config.toml
n_head = 12
head_dim = 64
bias = "none"
tie_embeddings = true
extras = ["capped logits"]
init = "normal"
init_std_qkv = 0.0218
beta1 = 0.95
warmup_steps = 200
final_lr_fraction = 0.1
MLP neurons of a small language model. Each row is named by its layer, matrix (gate and up: input weights; down: output weights) and neuron, and shows model dimensions 416-511. Each number is 500 + 40 x the weight over its row's rms, rounded and kept within 0 to 999. Numbers have three digits each. A neuron's up and down rows have the sign that makes its largest values positive.
After each neuron's rows, "fires before" lists the tokens most often just after its 100 highest values on Wikipedia text that the model never trained on. A number after a token or word is its count.

L10.gate676:490449508526515493517574449536504451556597537478467551545545462461447495452517515547509509548488511497543427490563480555538471531469539500538518472491466490526520491505513517551445516445558487527524521550509506476491501460528464482459483492476506537578517491537538514511409507464431540481
L10.up676:470492439492519584465497515498486578510522462590487560531475428534530555489526502506539459568500457417571561478511491546527491539494450507508527507434482492441551445547543535534563479470515484507476526502475504526511515497485481519478528483582542454469472559466453457499457508492491550423
L10.down676:575449470539577530455518518501479547538467515540499507455501498469530498449539517499441493520573436471523512471388437507497509424529460546479469601505495510447480494441533472546484482487532525497459500475538493558451477551503524520507520486505522510491477456548558488542474480469524488525
fires before: "}" 50, "." 14, "," 5, "})\n" 4

L10.gate113:425558511477431555457493528492509498526557484499563596533516485414500545519437506598457456601420454482582518481483473568433469510557497438501549394581529487484448434484462546577474549447492474463427569480551511542449496522539462511460436474491533488491492489517514493488554472449494470436
L10.up113:511479452509482516485535491496471546476432454466492464551505515536487532479527518530517539579505496601489498517522449416568383531517502515501514508547523453503526420542517530508477484502473512578534436501536525485465487399528489537550511435495530528507509558472585492461455515484519469546
L10.down113:500500544506522511551506516439537578539564472575487497486501520498418575452512429470441526474473560517499454453496568461537458559512401454522506455445523467446438420427520474561479518435464501564548582431553525485532495504516577552485541563510447474543469550523545484544495511473451461530
fires before: "." 49, "39" 4, "26" 4

L7.gate1279:544489504489503475514528501493507537495499524487519482437524509468532524550490497544485479480571496586503439492458486481454499457479476510516513531557504515507525570464518517543457512504528529555475517512548471513411508462548503443439549451470512541514431453513495510552585529507528492510
L7.up1279:458541611452454466487526548468511560483499437510542517461488399502529460551519473530509509463441515458489530586452466467521509552450544508530533498524470532535444530508555460509473506562504504433446537500475510505415530524491533450459534485421522489502462519503519521453507548342515527547
L7.down1279:513472491413550481540508552509488551535435467482470520459537463495549512502517515460500499546459466534492499619536478564549527548442517565539467476491449445464478529519474482462452470493542525487479547465515507451481524469478448465461489528528497502483501541519518538506546519476564566498
fires before: " (" 33, "%" 19, " m" 8

L2.gate1429:501563542545479500492477480502462487467486475489450515481581494479487527534496504493482555497482460463501434497576482600522525480462565429556472499600494437465477511560422498491464520502575492505517444438490553491491467510478505586549500479494432504488580472547529487532504503524492509503
L2.up1429:552599550458399513541468462481492499443596491450481469440483541559548530459559559540460497486439476565614397510533490564506581448520483496508460531510527453466517546505569455534528457535438537545512498514524461493552527504544487515541516580577475551510529537505575543466505543447446494553
L2.down1429:571464477513624564477501489505546567503466471571546479519488420467475516502479518500498533492574491470457503443457494515512474483510550503436510516575502485494518504473528519475566540490550544559508568490562483525442520458493478485481509492445541493524443549531538554491553573477499551484
fires before: " |" 42, " |\n" 10

L9.gate832:531552526485449539516497529436462495474487501521511445472519431435472507542452460476509539537497469517530431478526503462537518571498537515465529433500493507500500557576479496543541453447446474571557522501476505444483571523509507509492485485485409531515535435494538574504558472479497466486
L9.up832:541558492457474497454493530519518455509509467511519422474474425505484518508444450491553460520491517532446424421502443478542526491439500453488542473515481484544526559520450447594477484493540466535533538471490531474558475505543491502494456499503459511486538427462524506560488471551493509500
L9.down832:504534458461515515432368492503579555530589503492495476456535448492489537526481506460502507560551527554471489510459464540452503494531446540511508505482474529554571551492512473481505494499485521497540542431519567506513503492480487495470489444445484473496520544443484515519500493543494455463
fires before: " |" 41, "." 32

L7.gate308:541546473575497541493515611512497485452512433563514502493551509516607455509498504528453475421513550523472478537528525487520496529448525522606397467510484495427520442472442562529434500534520530486486524477458528488500439516472513503561585564533468534510482472489521479542402510573486467527
L7.up308:402486492493452502461505543571517521495465544529490528441586484522587515481493511517500528533458526483543535515567557508527516458489458460533458602556530496480497551509470512497519463530434526499522495465533492522515551526500476554531570521505479608585442457510562489513456497487500504548
L7.down308:508505563476452562524486482489515477471469560488513470535504471493524531529552502487502480511484560495501412526555480426463525516392520543551482534520463450462565496530528484371562509510507467472503558550433530459557470446515505448509504496452586496571470541428524498454424460479456455503
fires before: ":" 26, " |\n" 24, ";" 4

L7.gate764:471517536585520470530530548520514542498474530550496474524550536534515515494473486589474493509532463516504461480561517548487456502530475503621438573536557470499471492544504529397492452495546492441574499495471552525456589528531547586497441487545505518542480436558477521510528475514522501503
L7.up764:508478443511496524472491519559559530480531546483521480522540512458488528463484542493498582533477487481520507486540527419487451517491467517569514467484540485477499468510581514515441472503583520455555544522544515538492400495517499462524488454465552458463483463463536453446386510493559495470
L7.down764:496481521536432497425475540572559495474539447479485581486466500476513493395596478534469477600493540484502499518505541506528530493453525523558479510510539509446522511445523556525454538473548431498430572594454445562504518494509580471442470552444499510473509477362570441525408476488487421455
fires before: "," 23, " |" 22, "." 13, ")\n" 12, ".\n\n" 4

L7.gate47:510539482493516436524500462507506445518536415465586531495466518482522421511536488518453479514486502488550530499571529459488544552544627514475502529443450522517502447535533518549516475552454438513537527545523543475430520457466511513526513493559510443477524491523476460503509437496465452464
L7.up47:449483500549536516452515479475452491478514519525491533497528291575489541526432509551463493569501458460530479479496538549517502495479497483501500513518425501499461553504491492507575453536548447535456525532482543535540490495449540583467507506499380467570551496473520501487521533496473492524
L7.down47:504512528513497526432535516619579517480503464558464470480503525536509499547502500459496538457491532502560542531496495534459542498513516560521517529533440457482525464488556460538509524601486452495518467518498464567409576499489536522506399483538491437508542453522559412424461493479481454514
fires before: "|" 100

L2.gate721:505535544507427490553471558455423440494444512494478444503520533468433526471435503497490530471542552454486478542521443522502550475510440446556431483467499471479356495495582518537555539487495505504462490534390500518521526526499399456467506570502533529513541531475475497580486430503511439437
L2.up721:491511427445534472541605502496483547533495473519501483550445566553563404576538576499462445435499473572475504540519460440514481491538465510473582548449493472503477537508512482509557440419557535581483506443480461524467513489444516533459539439479481519537508509463482525429484542508501401535
L2.down721:498514537455489510529527492497513570491563520545511531426508462487496440404473501493499552482519514545488508526422554538466443484529561553526472478516482507526524565465426553460492531548454550503589422503471441490443474509511468509513505484424482521510498511525535485502451542499494529466
fires before: "0" 35, "′" 10, " (" 5, "7" 5, "\n" 5

L7.gate1042:537463514448423501464434483554424489464474537494464546500528490490488556494474517516565489507501481490447533596458565521514525447488451539575498498546490466502520529479478447462559446538457553449539500513489491499533430474544514514505525502552543523475533557532507448477504528524502461464
L7.up1042:466425505453504453475496472522528527450473486516438464468443379521477474528469482503480555489466466562359583545472511522580489400545477457480502465469554531469517569514439493438587447467444552501531488500464512504499564503480488455512475485431502567537505538475445439520407486522440548534
L7.down1042:490458507461439505465452478492449485474454532480558470485513485529510570433582415417478556499456488497485539556498462462495498515516526597556483517561532608511451464484502397512513482477478485544436479484512494530522469450462533487501481503489503499516454550474475484415409448409396476556
fires before: " of" 46, " for" 7, " in" 6, " at" 5, " and" 4, " on" 4

L2.gate439:510458575523504517499504519524535439444474510506560530519505561521513529474514481541471506499522537503493531495483533513560493441578484451470519543548507590472446464626585547482477514500517462552414501499511498508544517435455470517544489484528517487459552468534414491550439512510466475501
L2.up439:556511438521532456524582535505451489484465508465512479505541498598487454491493531512474526533592525457439532477530474549426483506459563490488484525472495478553507488559527465450476467519486489457482617429533495567448483547506512447499504504478476548468453496469493484453515477516538449478
L2.down439:409474533545498458463478602497531587523508475463462580481516472482453462509546470508531499516487482561484518485499481447460560493584500497432499494448533453483428497537494581489496526486502497558462464476530522523472623432475466552572501474501470506472535589475524537483500503527458491450
fires before: "|" 50, "q" 5, " of" 5, " into" 4

L2.gate960:485475534555418514479469526518500545549539463474528453499492453525551494479522452575490470459452529563487438531457508501512468521525518576505573467477540450441508527580457553465540545502442463502454568533478521561504523543468446423556565493447489523474478523553497533460515449451534517475
L2.up960:482444553540492538464458502496491542524540452507547460480505481559462444551540475575491464441435554540446460554518491450565409550541484578436530494526549479450508485555475521514472470493451533511529528504510481531526505485492429480558543528411486467504503552565445416465509444472564525515
L2.down960:491468529523546502610491542499518553529474463493486533510528516512535512445517570508569557568602497556411434521536511415439537487489530553480484533575580502568446482488567475489450447474536491449495526452545441565470439464483546455535419494463531463509461494445461575432486444542563426487
fires before: "===" 26, "==" 24, "|" 7, " to" 5, " by" 4, " |" 4

L9.gate537:474514473485361592467540377546446508471532594533486506562446447564555451560504495469545491532497560468506576494498523558525550492475449494576505514545454427582542452480460468540472471514514499546533520515485504420571534461494469560544461544462470511515507460492508497504529485449522511522
L9.up537:525452486536513410492435505489482520477470557483460533504495512558498527441519503501485518480488481553473545431477465559464506471403474501467508515497511518501468469456512498544476539494517566535444442557483485483535475476531460467504487442444556567630483438447541480502518507530554466482
L9.down537:455450507513474491540517431472427486443530487501490478560437442478418493588484525520555451503492452448474548561492452497479509444560526543522444456550513478576429491509526429509507523486479497456500470472450444533507456450493603590464467530542495525430549502521472581522545551542550469525
fires before: "." 33, " |\n" 11, " |" 7, ":" 4, "er" 4

L10.gate1424:436462552491463505490532530536431460489473514491534424448478482410442481508585450482531468442540510541576502491452526533528483514505505443531477511515500464586465555556463491556481554484518457415507550488496488454501514478507484576557482455452481531448530493438533518542528418505450489496
L10.up1424:473571510483463613460472482521469481496528546540470445464534481460495439547482528541524514505550489476568448511549491559496486495453429465573554514463522501535514505422455517485498534462492449494499563452536503524461516504527435475552537534487485559536540520494487467513457537509431503519
L10.down1424:571459537493499477588490490388523578517488493561540560496525549502471472443516549518503508505497487490545435533493517514628443504460508459513431546596507471553492472459462397408511520573607454576501516527499453567496475468521562490514502500416508511517551497543455466515521440524453430472
fires before: " " 26, ";" 16, " |" 15, " (" 8, " —;" 8

L2.gate704:526540530566533529431493506518455561395523416526427430437503482562533476478435527470389518540503417507489515546478461508503504505525475571511433479459518458505512518524542497552434491484564569588529549510557489531435599477520605555508516462483527509423551487456491467476463555469480532557
L2.up704:516471573528503568486505550553493587424539453551442465456467523562514468488428540414386505570555435482525528557488502469465501500473445543487475496458526445491527543512493498527475520471533571556535548479524519520447565561577538572516493554482559486481468491468552512465473537463421472561
L2.down704:504485560500503521534487494490472538504535483560490510554484542461503507466520551537445438561523470453451476534434498422480517538514522524527503463461462492459523493455480491458519491518511495586549521447501483546553460511520530520480532524560537506500508523547453514583519551495506459479
fires before: "," 20, " to" 16, "." 12, "–" 5

L9.gate1238:538524500511455429467462538539437483562568456467540474478464537499471580512559510504511518502471520430508444541451481512493579539486500452446490457579428479555452472528515609513444505489495564510490557465514480514471540500569475495524488501545446518515499490489514519410508508505511453449
L9.up1238:502549533528498449539517553543410535515514498466518496486452467459497458494503514569500563559508449446449514537479528490544555530424516511521550499493536424516524475444448528529503578422467448438549507520480464541494438516460541480542526516539543537437571623545509508479460497517418492498
L9.down1238:502495441536400522484408481531510592489484511557534463473484532483542430485467540523452454471477526538604506442438532478476528455491461499544508547502534499476549496467535440496541456475531539493438456468466482490512491476514431508572508655472487468570515505409525543449466459474487530560
fires before: "," 39, "." 13, " and" 9, ")," 9

L9.gate1409:528554518482484452556549489508457535468561513499525485500475516402533427479428509484451522501482537577514530478491489564468454499441518467508450521428509558524522440494465449521515589513431535526459573502447528462502507502528494524526550555509570464478419413528415499495589508463519447507
L9.up1409:517470417547484485536509524561537516501477512517504532411455485539446487474399509523469531485453491467549515465513503523457461531497455512499514530529519525552473529470435518469539562436518525439455458468499425498515523514527441529525527540483506556533540492520469522518549523459488431445
L9.down1409:558445548551431537494514411533465558480522523469490542498565531421491520503458453473504580512465471510555486530485484501496445487501432518527498453438472470505542506453498529535541445506517539442466463516569568414475486497513556482485535377506495523530542544520581474510474482417414532472
fires before: " |" 19, " |\n" 13, ";" 9, " |\n\n" 6, "," 6, "\n" 4

L9.gate389:575473536521563546508431527512489517522490536471521444493486519538455500475529503492419454565520501475445586474432454544523445538612531502561541450429483504520521438452549486557470524545499539531557477410548530491496453500491560489489521552467502580511507472501547460565519522483537445431
L9.up389:523522509528502539543596528535520527461525507540450455478509531505528499428526510472438439570525461538493460469421561454527515478564559477463515428465549606522507574497490522456487505465543553521525556461507509459508465553456470499530484439453475491540516528505496479491576425469483476493
L9.down389:509559536516575510481502502423506516462508458480465474510451481400534516489563504499453457546556584457516503462508442515497506565548517539527440544520493536477459492584487407494487572481483471514538507448542474481501453460423583520444512463459508537471526522481511493625512508457525532445
fires before: "," 50, " the" 7, " with" 4

L9.gate991:483476577483534510484528547567501529531537502503488425520571510500539531427453573464493452458494501489432453502448542542511531540475482466510591546485497491422534439497438555469510499423529458513547458441503478504489513537462455560474517531485519447510444469548498556495468467446501515502
L9.up991:490415478585496478575471546477527486514480455505465441514558466510522520457480518483538503518470593479473512437474491563516531498466456507540449501460458476520462462603532517478458520496431510537602498487513407547465494530492559513497419501479529533398486489426471543522503515504501461512
L9.down991:482553549496518503485533585500473614457533510464503598560554477483508546509527518402559498511503437514474486492509616455432439501543531481534491475542464459538413492495520451442492534600548481471525445419446474438560423580453491544544554499412419466477480500455518427522477546527473468523
fires before: " of" 77

L9.gate1066:542528473465405484554528466476528524497458496477508487445477439508519485527531460491524522410509502497509521540508485482470431441453438458524451523496482517528549540388460439452455511490514473606518454507509482518528496486612516505532457485543561545554419491541492491499479478530520551574
L9.up1066:479412539454431474471469486544419460516424511418448510550456438532468500533508542523451512462535514467512520520450507507495464435422472491501492572497524608477516525495459556486474516497502470524451522438528434502473481463520538501507492472503539525467464450591551526488591515524519443463
L9.down1066:452531479574431514481440459526486460500515532517492555552567516526539501510514429462462514446474465484508484496487471512478523468489527467518529578496523583492477506533512534477485468515548525522616453455568491513484473493537516482454494489494477548491519468468451492448531485515478472524
fires before: " |" 79, ";" 4

L9.gate335:561448506532482523505515516529530474443525465469526451522488515430561427497461571434489498524507526502567474483522497500625428511452512556489499381514492478529519479533494483507548519477508492476553472430505558554438538462486477567551545525464521519481573540503497559462587495512499494600
L9.up335:532571473451420517488452533552529513435480513517532435507483487557475540493536574520524490544512543540497478496461476548603454483529552404529508566433504529549520537513492431492491518434460501456514514498475552527446607426514508539500468557491474578466463519548491441519598508472492530566
L9.down335:558476508459497577547503559512413420491529477479531483504569518460532544464596542439511509497488476590509556520426492453482550527502497450471562500506508446474536537458515479463583543485449505529474390526589539447509476514477486543444504479545416519462539464499518451548516487555380475513
fires before: " |" 56, "." 9, ";" 7, "\n" 5

L10.gate79:451487446548509479500540522516454542523501478537541428503564470480496508499491539426525615518426491495530489465524468511497475534466505529459571491523515535513549474483505545470507454481457535498526574483583527465464509464530544481558450465470610537537525515534507543515558491471479483542
L10.up79:521500509523480463432527533512498495438494483501481489461451497528520585510495517504474557512428499481445492535463503516493548524547494479564447529512486482482533475488584527498435434509465453526519533473488488521455501500452464471491506449466519475488496497433517506515434463543477529498
L10.down79:535422511450507540527492519492525559517476491491463526545500574514538535501481501544438529545409491484510474529543416504472492590529488492466491475538510517459511516537515468529526571531480452518529495506540501491531505461504474505526476486549452501501469532552474483491521492503535509492
fires before: "_{" 14, "." 13, " (" 12, "_" 8, "^" 6, " \\" 6

L10.gate178:481472508541494535483413459509479468492551553522497465505500512534521611533544479510404537542465547505525493510404451459460504493540553445531527488500514454487472544516486527476493448430512518490518460452536471489461560478436525450540528476592487539484469537560578511449485444455555417500
L10.up178:494494521538517538466438402507469496450497388525545558390497510484512467483471421461492609482534501511506539476549473494534532497466539511524452551412422488497551487523398565507489426476547512493517536464540500458557445426587513488525487448508529400514496445464466507516466475498532489554
L10.down178:481480503485472526523497517409507485446542429515540523528508422479438475412557462492485486599452512536476503534516451407447567491477474563434424445475497510492543564492416493465484439497507527489482508527470490480518523512485534478484577520481530509463508521474541544490541460488528521568
fires before: "3" 36, "2" 34, "4" 13, "53" 7

L9.gate1456:540562336460526532531455484530478553541536458481536524495532512526469509588569431508540563493515471556524544484504464509479464467491454478565512494518500552471532512504594565418506509468491480527425503525529508519491426439539577522488508490495602506485479519500490455585544478496532444578
L9.up1456:554526492432457448504464519428530488468496527474523527468466518500570479492544504458534447528507451506463513506568511464504557461558499503567525577443461456469504453451473484548548530576555448503497445578402487508466472544450469505494498474524569471504460626483627498437545510548452458539
L9.down1456:541577535488491441491469404511411505448456493497575522469408505466543464545486570545554514472475486476574545562473463496483540499514478553507517504469481521488492472474526566552473456536518497490516470525557453515503516452487469528517459455509450488533510550476504484413527531451442466578
fires before: "." 77, " |\n" 7

L10.gate808:463502407470461444484448523506504474476582483480490453395396510573582515477523455492500463513582505513446509463509479510532442541532516501482458467474406510469501577511429466513528476460516408513540445600510508506497474499467522409500484494459504535504502538502467470472492562470490478491
L10.up808:473489622493533437547438444533476444499465493522455523516586505462476495479477448540499490600606466410542503469492457491441515492461461476517446455505535505542504479529492480514416540497525498578437453522464469544478526500503493504478429477542549554465448481522456465433491587494541483536
L10.down808:454564512475480508475490464442487455474495510574486465498469500480452500489508539466536541530498615469473433470412521554508527468492556508511501556463507563562492529546505495501542528502505478412459434547520553563474530494491512485523563547505514513444536433459527579555515539540511558562
fires before: " |" 35, ";" 6, " by" 5, "′" 4, "CH" 4, " m" 4

L9.gate895:505559488493470491541461504494417484465467532519526521548468526581477488498546481481534486507490543586525501550500559461506538536441502487491526509528464496587486582504540475451468491421440471520453549521434538548504556521458500470497431566578522510450513498462529501509501481423462461549
L9.up895:530502537563425467499567525447533477539584480519540461505506460552545552479520553526413544576430547437527508452585519547445535467507582553485498484446450533474492513460479434496535548531545484459476485507529529536464480494435541529517521479480495507497524464462485533492452531479512480479
L9.down895:457502521569487482468515457521548496435537512529467496482488456561541551545475499488538534512497508525481476572496469454519509448497524470560484589546522378557477505477525527579468514515456513490456522477511495532463516496492493435544493505522519552476521503490528441454472528431531472527
fires before: "|" 98

L9.gate91:529517472504484485486569428466532527566560507533537472470574488479479430568547511522509474438454592500547540524528496438488451481505513557515462480529502449505510495507543521463524520511475559433431467427525509552461496584453533471526524547479514469472539459498541539456470465535530475516
L9.up91:551483477606473435535534493508418533505485567434478500469480549497507536516529538514507503522433428496497498493521463469466460472467512445476524490495477505550591497505507501549521506493466505497530473469481527486495501473495541486475501432490456419542499450519467510477462474562440512531
L9.down91:495538526459541489503513429518484515520539463552517521506587504554453519497459516523577563515554494468532490503530539561504486473538522501460463536616482512493494542518443484459499503492459527549537565488523519421532492570490545450479471565526506399504466565401476434518558492429544564431
fires before: "19" 41, "20" 26, "18" 20

L2.gate1472:506546533518499450484465455474441461482480552477509536535549460589529537539458540466527461584502449522475507466471484519501511519469537508526468517478470537533508479533558553588452492519503570551513498401462406443481464404491575459509531405497458490526603444557529535513469499461521525489
L2.up1472:491491502539500552477508492486535540502507460459485431465500560509478486477457561547447416615574482570466457453488542496517575541502491550498519520505503569530524446523485497429500441476475441534540607531496524483481559584516530532550452561523517545529449484507464411547494469509433489511
L2.down1472:567476524475555497440436519562505544479477505492483504507542487571527573479458584461524479507515427404570517426496483426538446469503515478553491550489467383528547502442503461525561508498511497430521415509461534601478481487511525468511485495554491448486554506485525508508478494462503467471
fires before: "," 44, "." 15, ".\n\n" 5, " and" 5

L10.gate721:526485506527507500579494459537482524448457522497483506506510519529518494493491490501501489493543494474522544545469459523520568444513497521448466489454401471507474474485433487402494477468508497441584523557510486514469481541472563508506533522480573451499539491463511485483543434552589495526
L10.up721:487445471524479498405613462465479481495428545479475484464474535535473519421492566516455459479496498478482558518524461513530527423368549397492537499489511461498494531458501453478496431535492517465489510463420434607520540445510494541512483549526474442516587468481503475435451405536490459476
L10.down721:436579524462460509621460488517477509505519453490424476438526485431550465511496453527516536540542542506521462503510508475555455566520539512450473526546485493574511475421479563443570510500447493465522466459489500508534508617481555563481494591439508398539465513474387439517481468530539535438
fires before: "20" 21, "17" 16, "19" 16, "18" 9, " and" 6, "\n" 4

L2.gate931:466497499527525489466475502571471564561491518517492431490486492424511471498472464518551498528525493517530559453503479541444532501516529497485450503438497509489539473542523535522486499547477518517536581526541505470473435529479509521493499520570504515422516463493460482489424502512487476479
L2.up931:454515479436552463459479477557512563545479466584491524516553455491491477477496459516494493547520465504561514465503577509531530524572562499501453478489559547506484524517451538574483474491515547451528570508475493441520469524489513576500496458532493532505551452550537545462416526477573493426
L2.down931:529485488492447486505436473536511472460545511476550501516509462434416535462418487497530553582532530461395517458494441445518475543551498433480507593413512467443600454499483489577481581516451511490556510449596485439486459537456550490519451552482509541473515528453546434507556495430508497569
fires before: "|" 46, "," 4, "os" 4

L2.gate1183:494497477510509541543410476522508495524452531538515424511499481483426464631480434573491517467479562507513506515474490500457525519507517444576534520607435493475431480504560481494556476516544477512450474484495493491505567512490482422487541548487507533539554512519427508526481516430488471401
L2.up1183:452502561479524530538451527506476510532567512496480451505550526572452450608503475442519507541577542517511481480467455495529487506541517396458564492584496480531475485491535466512550448488510451432505463500497471625461487370492409475553518566518498486497565516487465504527530482562497481483
L2.down1183:539491492542523522527552525501544455459517581444523511454494489441466490474550537465488511524504529540461516511412513427500519496518458561503509506513496521416493483460532444436495461446465517518471447527523446544501540515517521505501461547542481559519456486474450495500469549563520547514
fires before: "=" 23, "==" 17, "===" 15, "|" 5

L10.gate1421:542511500488505525498568492550557468564552495568571516513493440502541569514523523462481467548502508453516512618480503486555494435471511457561484486465614502511427502508495496473570485532539443505556453572433519464543531513488626493536520527511495489498455498480501489474503515511519539549
L10.up1421:442548491498518506482499541432551513484466503466486460495508458509441525505476564465416508539543525537456557500539514496418555498476490491524509507538424508536491492499583540549569458441482483417464542559471509528537484531479567564484398549490556468579508490569466510461505478539465530536
L10.down1421:470502480553515465477595600550503492467439482443433400488514508555543502429492500457501432520547480415563491458514452504511611518468440546418489520453432527484514485522538524473505542499505474520526519545456501351485494510549498422505522454509517457464359523468538576531517424543513550525
fires before: " |" 39, ";" 12, " |\n" 4

L9.gate971:449520586417523532507558459520526381475514555488483556546513457427502511436473505461540474470515447510476499588498507557536437575489555473521453446497487486480532468450455518530542506434560449530498491486535485444383553512480476505430557490513433452541471575555518476462571487472576516481
L9.up971:489494514454539532485562476567537457483532525493533565437512459469444574398524504476481531511499521508492477491572511429536429539506511443559433514514522499475478445458435484561504452485410570435485476539515507495506496495452514512544510487468525535492544501511485452504549488461579490564
L9.down971:440496490426584431440452517490562513557481537484422509486489475516446473475505541594449512498531515446505487495478555455524585535546490397474532522441508567455511473527467514524540458543484519489526544586532467536426534452504528592464445499634495497461459472585500541456555533564478459504
fires before: "." 47, " m" 12, " ft" 5, "°E" 5

L10.gate122:502545544479474534476480515569503478496542505444471518535507489467542463505504497482507494532518528519476540511489461524482476516464455496525494485490462491444497610505456448532399513525514513487401522494530437459455574465487514521550574496521482494436542542536497448490576479482470523468
L10.up122:548437498451452541502483466491601523446494494530519515470494489540480560486469456509438530568523541529492502475408481516486544463499452562566577519518538475549463564530500466426442447481458484430449482515543516483463502562587468479528518472445494543488512464484527489492445516559478458490
L10.down122:617550456577513483457468411568523485436483467538514467490448473436566385518504539556437483549450523526490491473521498569596490581553517509519551575569526517474483553509492538496488615508536529484527502446514511471477488493508556495495514500500541498590454534550575490525496519576465519502
fires before: " |" 20, " in" 17, ";" 13, " on" 4

L10.gate448:533549462489516438493468529518418498501511535486422564557456459517470566492508504444522519510522476482530548466524527553529537551516524551532538485433545450473521575504480490510537527494507509517488425474565509498467463483508492535513496424508437498486483519493485491502464445501463512509
L10.up448:467472495441487502448508513517584473528469504444450560522514480466454525439445534516451517481549523464471487505491533498505438542552508514529572481460561454490519573539494555515499525562472368465533499479545478523525466500470541536438506494449576531488481473465532498450534511510545423511
L10.down448:469517591508439556499496475477576520503576485449476507497513463482462511536458449543498447478471485557485413446479448439534526500486471578472449513519509487506515463477517546528490516447470507456557481523535507511440502474457522464481505520486477513486538499394459563454543434554499469556
fires before: " |" 52, ":" 20, "(s" 4, "over" 4

L9.gate10:498492561511495496407604429531475518477568492497532498489494538530492461511554530533471563500502467497515511462545411563483489439455454451518564457508481542408492531459494412527495452492505499468456468508476498541507466453500473520492536470480565470539433467532524482483480555458593530434
L9.up10:532467492496520497480512512588482492393563533469557424485460459502486454516568531494538545522430489532472524449521437487510467545457599448507539548486487518508441484566496458506509529577470500549539451520533393498456496445506520529490553500507508453435483431432544559524506595435514460450
L9.down10:538493675515537517444485529522549519498475448503544432473507529476513496526443507509478519547553505474507460502541504441472466464471484506446430515461500484531560510472510502517571502520525428477539553468508543428448424463482474481410541497468581525442437474451556466558467577475540495464
fires before: " |" 28, "." 16, "," 10, ")," 6, "–" 4, "\n" 4

L10.gate263:558485519487550491429538461495497497473540566510507490487547486496532516441564574499473488517489506519525512527454481553485477555566449547484481527418527508534458545577547521482526457550499426499442488503520529510493559503471479496532532455497600512506398482524513483507486523463560502518
L10.up263:544498505488526555460552428506515572518567468450522493486552521478509490511483515449474479528576477519562511494471443483488535498435498569527531518481475531545484590566490439497513458516518481539489501470472437520505571526495490511497498561413594469547521461571554429433535492556558443545
L10.down263:531509499451499558517463446464460571524495438505485534521426621478523485591486578536403489441512512536546490548455510520499556431566450530515524499459479521515475574548497477512429436459543532494579476508434475470509526449495502547560511477514510522517505539493521485458459548505520536505
fires before: " (" 51, " " 9, " |" 7, ")\n" 5

L7.gate1115:517472435558510453461443495499492457538540447495508514509458538518513512492534465543516489582491499571502491532487457452536485481469569491553453468566545581439546531503482509513442396499478517530492457462432629534489508558532448551580568514541560465566499509524559479522499512490490468437
L7.up1115:497506444468413412510552468531522472490508523576415521452488585567539491436529493443520446492465588478508476488503571528556528538412511470543454571498441513538555478536501455541503538535500508526504541577553492447534497491465346527505491483500492497535477537494488586450525475500457405544
L7.down1115:552493520470467519481506493510515478472491468508480510471505470442527503440582520532454518562527528542516486521488573571508526440484510534555515527473510537492545502534477472515498595446514522507475505521469495561541442506498569469433595507434630546570539510537542510535449518575449415524
fires before: " |\n" 40, ":" 23, "." 11, " |" 9, " |\n\n" 5, " pm" 4

L10.gate614:545439541515493541455568468539451580444448513477421445504469582529494545515583508508562508460491477492492474409535507466496544575484489439500514499477512536502510416503506461611437511486563523510555420519474516439489472479500561480510467468502546555482569525471476435530438412460437585530
L10.up614:530527584589539473553563511472503475563575491571474545522390482426493494460561551444444480482469436485483447479555537497488510486503486482501540526438447471517454489529519549501488462539485494462512513552506573536488484498552517392528578580450520477487506574489490440508447491447528549535
L10.down614:472526507532547431544488488411498526522479445492500522386458456480489475444481529546506536500430507529484550505538509498462546467451504529467506497554488533534478491507483526569488502503472495480515581453466441447455463482477515537532574429552473462542527468503531565503468511534517482505
fires before: "}" 39, "," 15, "r" 6, "2" 4, "1" 4

L9.gate1343:531499613461542475454570537496516486548519566509534551501467439452511486418556533564463461546535455601501476516484512433540443517528438479493547587403463549523519417491557517465581594461461485507613485456473439411501483453458528441467504624507415479500503540506490526536478483504518529508
L9.up1343:480465523442527509509490443567506507558489582499480452429522418506411461483452529541495464556536400465499492526494489516458440474482445513492544526505458480499497626443492568529527506482515525496570565465478496569494540504488515519460474512516538498538443493519506509469530508404519437498
L9.down1343:555424520419525481449455515522471489451493559521526438471447432489536444464479474495441531510576534440548488490431538443500441560484450495494521536464466570533484418537516515521509516546570464554516455504473450498464460521413544554462525549522473503502530553580522484529508501417568497495
fires before: " with" 37, " to" 27, " the" 5, " between" 4